Part of a small language model's weights.
Size: 12 layers, width 160, MLP 448 GeGLU.
Architecture: rotary positions, no biases in attention or MLP, untied embeddings, normalized queries and keys.
Training: a variant of Muon for these matrices, 249M tokens.
MLP neurons of a small language model. Each row is named by its layer, matrix (gate and up: input weights) and neuron, and shows model dimensions 64-159. Each number is 128 + 24 x the weight over its row's rms, rounded and kept within 0 to 255. Numbers have three digits each. A neuron's up and down rows have the sign that makes its largest values positive.
A block is one neuron, or neurons of one layer that tend to fire together. After each block is what it responds to, as a language model described it from the Wikipedia text at the highest values.

L8.gate15:149111109116148139125149105173115115099108164113162118101131132126093136115121129131128139132089077107143100120144117104126092099116113090087160112130142104146123087097126120137095134114161139149096103111095141072150091132110146150123121155180108149103149133082103120129128095068144133178
L8.up15:131167126116140086117135147123158116116129153113134149099106113133104097148145150153089136152149108084110145182125080118100109125142152138113128163151109125138181142057154115156138100168087095180106089114119169115143155140118132159116106153125110106151142136131091134134122131122081119114
L8.gate40:081097092147129142078143074133134158141152192078154155170142153104120146119087094124130153140112137127121170135136113136139111089149102162141142105189111138082126155143160112102143113120149143130158127137113172098151166134116095114144143058129107107142119159167153140130151138103160155142
L8.up40:147141129107115158057167136094137112124113153160163152150103133135144124095139126109142106111130101125101149093150109138126125110139140145139101112105085146137161080151108080153124122122133114140150182138118148103128110131165153149165150151099084144125119186167135152130097164117139146131
L8.gate103:135129139099150120128152139132138114135105085100119147142183123107120138103122127091139165137125126139135139144115105109162134111161142104101133137108099157111103112124144066110137128071117124125090135154115128124138148119138133153082105113144100147099143177115135117131143079182148130171
L8.up103:087098168142122150126127114136110132122147140116125150117160151121123134135096108118131115119108151132114146093178158105152096110146122098149098095105098149072114126132134130119122133176135115068137122138112107139122125170061114138121140149126151119114134152086143109169159099137108120132
L8.gate118:175117161139129155131128093111122124131124100093176125121129151132100133097090135128113133127128126123119130102123147170119093171123144122092136119149153134115172121107145125125172169134129129104091125133138096081091103126140115099122150072155125134118107119132182086163129155146110102128
L8.up118:133116118136090119144114143112160148066068118114142124109097115095109145116142126106069149129152103127125100124113116118108140165153118155122128130129130137102140127162148162126184121149091144109147128136097126095083063165145096092106138148134160128125138091099131107083124160118122117153
L8.gate175:099150108161140121102164101144113093103131134086142129103134119171128137122156126139118113152121118144146139093141176143156140160095132125156135134144105121143101146097108115098115139086148162151137150093068147101114118157125110115124116098122067112144133141169090147112154125124108189143
L8.up175:104130129121144178164107151128133144146073157088148126118149092117107125150130107100133155120104133153117164078106134073114125146140100117108131126144132135193093133115086146102158091133145124127159160144103136176149151113139112132105164140113120144151138140166119143110102126117167132152
L8.gate243:143100095186137120129157130153130134121093128129133144120152084101140119126099120122091145095107065124126148134127136114139125121111130152109092094124129123092136128159101105095137135148150109140120173102158185152117130165200119110092119117113109126160145161124108130104100134121134132158
L8.up243:080159153137141120129131154171125102147065150097132131141114121175142100142144111105140141139129102105144135112080119151156107138146152130120131120173161121126154109161122141157146182164134144123120175080122159112123129094173159128161091085116128152137169151129091149127120153147118125136
L8.gate306:106108136172166136123130152099127149062107138114128129140150120102109136144150125111118124161131123137138062089128120146100130143188113153112127076174100152155120121147118108125132156126114124140162157126078159159146129121150137098130136136078094135128119137102133171159127202134098141127
L8.up306:152125089141101140101099113131091125123109186115117171114127152165092148095151166134132098128127120105098120083133145135137154162135118130116124099155159122132092124130114139095142105155136091136156118168151158149103102141131181119147120124123138128144105113147126151116111130109104160133
L8.gate441:107104119153120133146163153121157105111110151100184135197130173103109150112152106136156122130117124155159149135121142131110135092149127120124132117136102115111192162133131113111180143120108137104098128146108145114110142142148157147118139138115129123080166166159150109142125145129181141131
L8.up441:106085098098144161120118137130106100121145131133179119187110128116120136111168126112136138129164130105135146128147152115149105138130134154135069065132087145120150149166164095164176101092136153117110163129134130142115137163110146121106140145130092115172147172159120121192145139117117108160
Description: Leading digits of years after "in" or a date, such as 186 in "in 1869" and 195 in "May 13, 1959"; also pieces inside personal names, such as Bry-n-jarsdóttir and Ar-m-strong.

L3.gate58:132127098135120182147141085140116131109109084131133101143091130106130159146134119090107126154156141120106101161109143139155170135143096179103114113138136118141142126131092138126104125162133129090108148152137132114143105132129153130191126144144141129140160164118113182114074147122081099126
L3.up58:136129091174112159137133117100145188160117073150148133102099127104134148138141121124108121124142149109117165150140160129170128153142153156135152120146141157137140132138122122144125121117102117102095133114136131099141132150144142134128173142135127109166166148095108156115107118117128117102
Description: Short word-piece tokens inside a split word, especially f/F, et, ist, as in Frank-f-urt, Con-f-alonieri, Non-et-heless, Stat-ist-ical.

L6.gate62:156156102126134139150126134105117150112090114144160154093126124088172119144126094167127121152144146087125145093169127157100133164177110102129131136095171116121149095137137112134138117129178123166134159128140085116088149096142115163127144093141153164112158115080097124145120119134134142095
L6.up62:135167143142171152121096144129106139131127141128125111150139114072163113114107093144099134154149150148107108168130136143123121114155106151102122076138165151153172125144146174143103124145145119108168145098134160105138141092143103147151138108098185156125170153088112125084129143129134163092
L6.gate239:123142111086098141149107129105136132122141152119160127123138099110083135115166163146097140147149099124120168138135138082150123158170127195066169074158134127134104149170130156132158103094114137148116107136106115132075138118103136127102149124156153100163112115113102122137094160178156128135
L6.up239:102134115113120103124080142116124112140151120122092117147137150110140153173188122129131143108108122132133129085129091157114103105099168173135153153157155116103117123131134132107102150120138159177098128128159148070100141166100149152104092176096116104135129137098119108132134142183169147092
L6.gate303:111091110107134097132144127105141154121159076138119101131089126155126124162093152118112137130162129113106147187123128176187111106100111147122124153131130119162140114143116101118134119160174115132110099160129140108109135102119148183117136136175136115164112125100112142091106184093152161107
L6.up303:152174146138135164146147121069169168102175145142177146144109102094072131153143109144114133112142118121136074109110124081122152141133112129122125125093127164092161130116153111125142132120133172118096135137135105102101118132091150121156141142129134105147118139113128117123159148120114153115
L6.gate328:149140156099138181125099133100125147152126120128098084157131109140107170131097137118125136109105165103133154124110112182120127144116071139181128093127125106133118092135132133086129114114163122103145107154135131120098127138148146159130126125105166107151120146162137102125081141136115114122
L6.up328:131126119167099094148156148171117096143115151109119144142135098122114125092138134078126160155131134109134074096154120131133111135107144160155157123144111154129171082102093104139130133123140127084130141148122116143095109122092133110133154158156130122118114129114111125137097084132057149165
L6.gate330:115159098116112169112115127140116120188156078152136099129104108086149123124130124087141144130118121131147175157146072144107140111115111099131087174122159114118171108143108125111131122093175136120135143126141119114123138107123117117083134122108120110127093101100111142175123089112103144113
L6.up330:118154116123097125097135135147093178080139117137087116135140122114128153118145096130111135106094101185132182143163111144119117133109075172154141127140110149121117125137116104112091107125110155148138099116158138131124154073137104146127156142131167094140121154165139158122100154180162103131
L6.gate394:144112083155097135155140138124128164100133148138125163181187147113108154106150079110166149156083067132170132111162121124156134114133093146133164135111116138123130178088105171151127109135134136155139105109115143093150137114157131117146144118138145153133125122151116154113095095151099107161
L6.up394:086128125129155164158155170123121124154168120111135110096141091176126113134169112130159112169131133134131164105131119142165186114108126158135151162101122055132143153117129124150156095094129152137167113137134121096127139081093144091125152146129106123065123124132088115138143146148151128096
L6.gate399:126124122131160111095066166179102134162154076153157106122113105114134138178105156111126129121160084106129154121146108148137143115122146106087158152117059124185111140138143142193132128128166133134148117164148112114127104105083161088076098154157122137097114078102147155145163085114126109102
L6.up399:174127057135094122140144108122152113136127137156150125159144162130151152087135104104152131154148113158134127105081117143115143130112126160161132113176196144100115146123111145161101157179125147183148156156136155129144139126103142069152122117117141148095110167133150140108076155130116133173
L6.gate440:141175088144132169129131151136123091142160119145151118145156114107076177154146118152115106144165162126127130139175113153049120139062128145153129135126095126152163114134161137119148108156099114134117126142106108121122136126137094134078152108091154139111126131119094120090109150143118127144
L6.up440:115167150084083100152143129081144162122147125160131154097164112136147140150132112136110095121110110140077161134134123143120095126112148135130109141109143126186148129133145123112119150198147120134157117132145146111099151140118085118155124166102128101122110132128167122119126159125104124133
Description: Short subword fragments starting the second part of a split word, often after a prefix or first compound element: rain|fall, out|flow, up|held, gate|fold.

L3.gate220:102109152078125140096071129063140098110129124149134097127178155100127156105127147108137135147117158141118081122134100139112117142165068115066126165163112105137136122107127112113110140106094142141122109102139136085136110126125138117097131141139130127136121155182152087154115112158115134167
L3.up220:077089151144153151128132154090118120144130160127140158100138136129090098142141120128115146110092082109099147123171154156135111166181109107119124126101112116130148101125112119161120154097067127139159121133157119161135150105125131122142175152180152092141084118127155100170120104129143081139
Description: Fires on the token right after a number, such as month names (6 July), commas (May 18, 1921), ° in coordinates and : in times, and on word pieces after one letter (S|oul, Bos|nia).

L6.gate20:135122135124131117114160173118155142148165139157115101154122090147137120148139179150117144161093160159118174145141107141090165105133128171138125159150158105139148144097162131103159111104155134151133139120105166124111107163159122082119132097114128145139122134132125111160128150136132088154
L6.up20:115122118130100119122159169111143128134125135136127105154086128147158123136154151130161150134114145157184186121160071119142127122121104134150088141140161107132090123140130134082110135119108126150088142164151145119114131136175184101128134163138147134114172130087105130130129180138103146156
L6.gate93:117110149105129112155081139112092097143100142106141117134121100088096151119126101107138141102153141141152148109103124107116108136150134121117153124138146096148163132132135167080126110184138130118103111128120142150117114141133146112123080160080096118113119162145086119134121062146129110163
L6.up93:143143108094096171142129111104104144141157120095113129090131120114144102174096109142073146164151140155118107152087122102146134147154115127131161129163144121120134121117092148161146078156128119154109138105127142131115099134133085102120134123104111128135093113121138144086115118133144149118
L6.gate103:159110120160108150149126180127128166093111123131106144134122113137131164082103125122179088148133162139108139155116123176115137151159139142126153124116121132132133146125182141127136112103146157102116108113149122159139140111152074135147136173145128115102174098156103155121176117188159130100
L6.up103:119106144168169136118153135127123133121147180131149148142144115100178151142142132132156139151161127132131137122153114100108079098125134097127092123140119122150109108133118077113109131149101102117109152131117143115145144099138093121121162161165088148134127105150127144144136118146085167133
L6.gate174:129115132139125161134140104124114137139111120118125115155140119082170149138106132104142139197155136100131109115108159106097132073104151146106128172128153146151127138147128132154093122161146150134119139138134110129106098119130173115156070155109140124175116114149105123139156147108139102126
L6.up174:177156170142125148142150109113130151123103133092126152105168124147170167140115159142137141161134100136150111124108158137138101114163120112141132162154120101122110140161136148116090113168099129123099111133113129136085113120153127111123137112140156130164147107146120145127080166142103101142
L6.gate216:137115157112130141120103133116125123116168143182152132133122107115147144125139150122106153114139114183129106089162140091163131142127125104141117128092120148140182113158137108085121112136131147161125102123163148148157071147151101069121064162156171139076104150153077156151088113130155136129
L6.up216:129110085128144129136153156127150099151110124121151091128110164092116115129129134124161125114106103135144147137153108117133099169116119129101126148116145107141106170082135107148148129102103142145114120127119084107182130109127113120076129136111145143146103113143076111118155128208109159139
L6.gate274:135107137136135091116149185105147158156134146130136099099088083120105174147127131136160145161138091123103112126160118076166116139151138076154150135125135127169175124108118127102125162140137127070095128106088154098087132106091086120147115123119141098091142111106153104125136111102145097134
L6.up274:145097092127115164123099080131117087166168131100147141132112137108080130142086130134118142102120139109119127125129146138109139098168155135164114122147095122099166132113108121126135169127150095167120135128161161116133128097127158062098145090150156140149095101153150101125099108148145155104
L6.gate329:145126147125140150107086138128130144095162136119140129121164123120133144129134164111171105124141154166149124160151110124168161120160137136123085157147093123138172149128136130119128115162148126102134102112169139135113174090107138137115117186114178138129151155158141122119126142160160126110
L6.up329:102139148096125150133105132135080118189139167172109119118154139125130143141133151153148132149122096106150102158099147133112118130079086168096119143156123129132099139141101145138167118117087125136110133113160163134161117129146157126141130157151144097152099128127165169096161151127134159101
L6.gate364:139128133075113146139160153095133135116160142150146113104139129150148131150121085099129154185111133178153143132135131149098103169125112122095135114139117070128146151140137113142144180134101094110125120148119120148155124177135132130133119145119159095146133150098123108153128072142129144155
L6.up364:105109090154123119154137110127126103082091106146122120141124136106158083123128126138142126111151140166096126132134133133117146153119146135128112117070163072106116124099130143121128149147123100199107126125125134097111155128132121079116154139082110136118088180135137125138123139101136148175
Description: The colon after a field label or year, or the leading dash, in list and infobox lines, e.g. "- 2011:", "- Unit:", "- Skin medicines".

L8.gate53:184122144152119122116124113109044144127118137144137094140085116152100141127143144137151167148114142125064141136125177129163137150108153147170129151125075147111119138087149110170149148119137130112108091105079171132112096151108112160127163118087109158098121081124114136129141131129118135136
L8.up53:160132173118094130140155087102145142113148157138123141157104122100103091123149139116041087122139076113143083123157130097141142129118124099102117137134129126120148098117126130158127099128123121115184090085126099148113119117110109091139129152159110139152121126135144092135152121155108153127
L8.gate161:159180120125126089135129189150143128134125122120133128131137109091147177143099156105131117115224145130114137137142133116135104135159120081152128103161160143117153148116110080161128130150126143090143100093108130076116085121113186121094124125120135118137117166136111118120123087147133121165
L8.up161:109127121128117089167144124128070127159173095098143121125103104114123160160095146093145142124087139112120159157137094128198144145110136128125148108140138121162140166127153104130137094156124114138088131125112118113145090128118135111115157141140123151087147140120140175105097124116122183076
L8.gate193:147147178164147145162127155120160177061096147135112141143130129096165149128132131122126122149132108113110141142122100124132202141115144132162100179138171147096155152120136104103144142171155116101170138148119126124114135146152130122162133151096145143157133150130092118106144168154147128168
L8.up193:145121134144110110155086143129096162128151137118172124094150174120109114137156169113119085158129141112169149137104117117166142165131112118145146126094118105119157102150130119144144109126158173139130135099100139111164103147150146154152131160154141123083170108096144140108159158099147168107
L8.gate197:128105157151093086124103167097139127094143105111150154099169091120090126132098134117091095158134115111140108140098127128145149142140096133167128115117144158096190188114126129162141130097132153145144129122104136110100079122125145132116123111124125131122160140134122135108143121167101117094
L8.up197:084121129113134109127094109143126152139147103131161136135118129140169105163159131127142132134103084121134146148109152135113165112105105120140081120104138148135135130145076115113131096165101083136164140090139153086129120146181113128141128105119121128183127133134135098175122112102137153164
L8.gate227:141118116094170142182143130138105142095127194140118050108106157095112151122189148084129163150137123148091137093151135153118121141114163143100142112126110108134110133130133122079086147149132113135123127115120118138121109145117141115139147146120126104090148138110070112129148111129103191157
L8.up227:144150169136115128128152126154120138160149116143169127092135077098162173161150168132117112124129176112146111115125126169108136084139150109152157101124133174140134140111126102175130125125164127129148122182159120108153117126143148172160107142122159121197084157139131123107139122104147101153
L8.gate236:154079141163176100113123107098120174098145144123065120124138136175121170165123150153121148135149127129116121153100110129122142091117138118117125149137161125099096113114111095138141092144081132116107131137081166131103109101135113115124112103174132142129151124103125132095161164157143139154
L8.up236:158135124143119158127118140109149158157143102099153140140059130104105114113121217161134145141146096118127138125120147159164100099138153120126138138130121103139145119137113123149143121132105114162128191096115104080139105129149094164146141115115146098126107171136100092122135141107099147150
L8.gate326:154113109149110113127128139093133146165116115104162161102118115152160123125138155156111127123141091096150140107082096112111159139154145098125079135157182091085151159113147123109095111130113158170112150068164096118106122157124089123140122146100136131119164097119145122112101145122138125142
L8.up326:064096130082126115143141138147149146139133132115113116117134086128147148150161123132144163090161138116109163111082103148124136153096139107102138164083095131114102130146100078087124178156134120104090156149139126123086107136106110132098099152110109159146138121111111114096126117109137150196
L8.gate342:080147148107144130154135095113113150116151142137087143164155170093091173125093126110159150142111126133126134175126117150119178100133146120124143129183134134120146134162113116103120109131130117102135103096108079134128127122105157125125128124095087094126149141134124102117113154118117145104
L8.up342:102136118154121106145104104086127135126103130130128148156150123149061107142088132116118177118124102108128134079127095174125142118096115133194163124142120160162176140131092147102088100097129065118108158131112122080137164101149115138097137101098111084119146137126129126110148107091144119105
Description: Colons after infobox field names like Manufacturer:, Operator:, Owner:, plus "of"/"by" right before a proper name follows (University of, designed by).

L3.gate253:161120122119149102150122103137122123106163152100136107155131116133148126082117146084088148147112181140149129101098156127139133102138137120150104112150114093164146103100165101129139146095134144146113151140115124172136165150140124126142059135159115137141145089140108164107131097142201133140
L3.up253:131090120125145139105148125129108116108119146101133148136104105131099128152163155150115130133145162113170131086134146111135111122122155134150161158075147135092135144103160092148148135101129129125096115112142112110162110155093140114102152129134114166089146135128170129124108124159119094154
Description: Colons after field labels in infoboxes and tables, plus Total row headers, as in Date:, Born:, Founded:, Total votes; also a few scattered word-fragment tokens.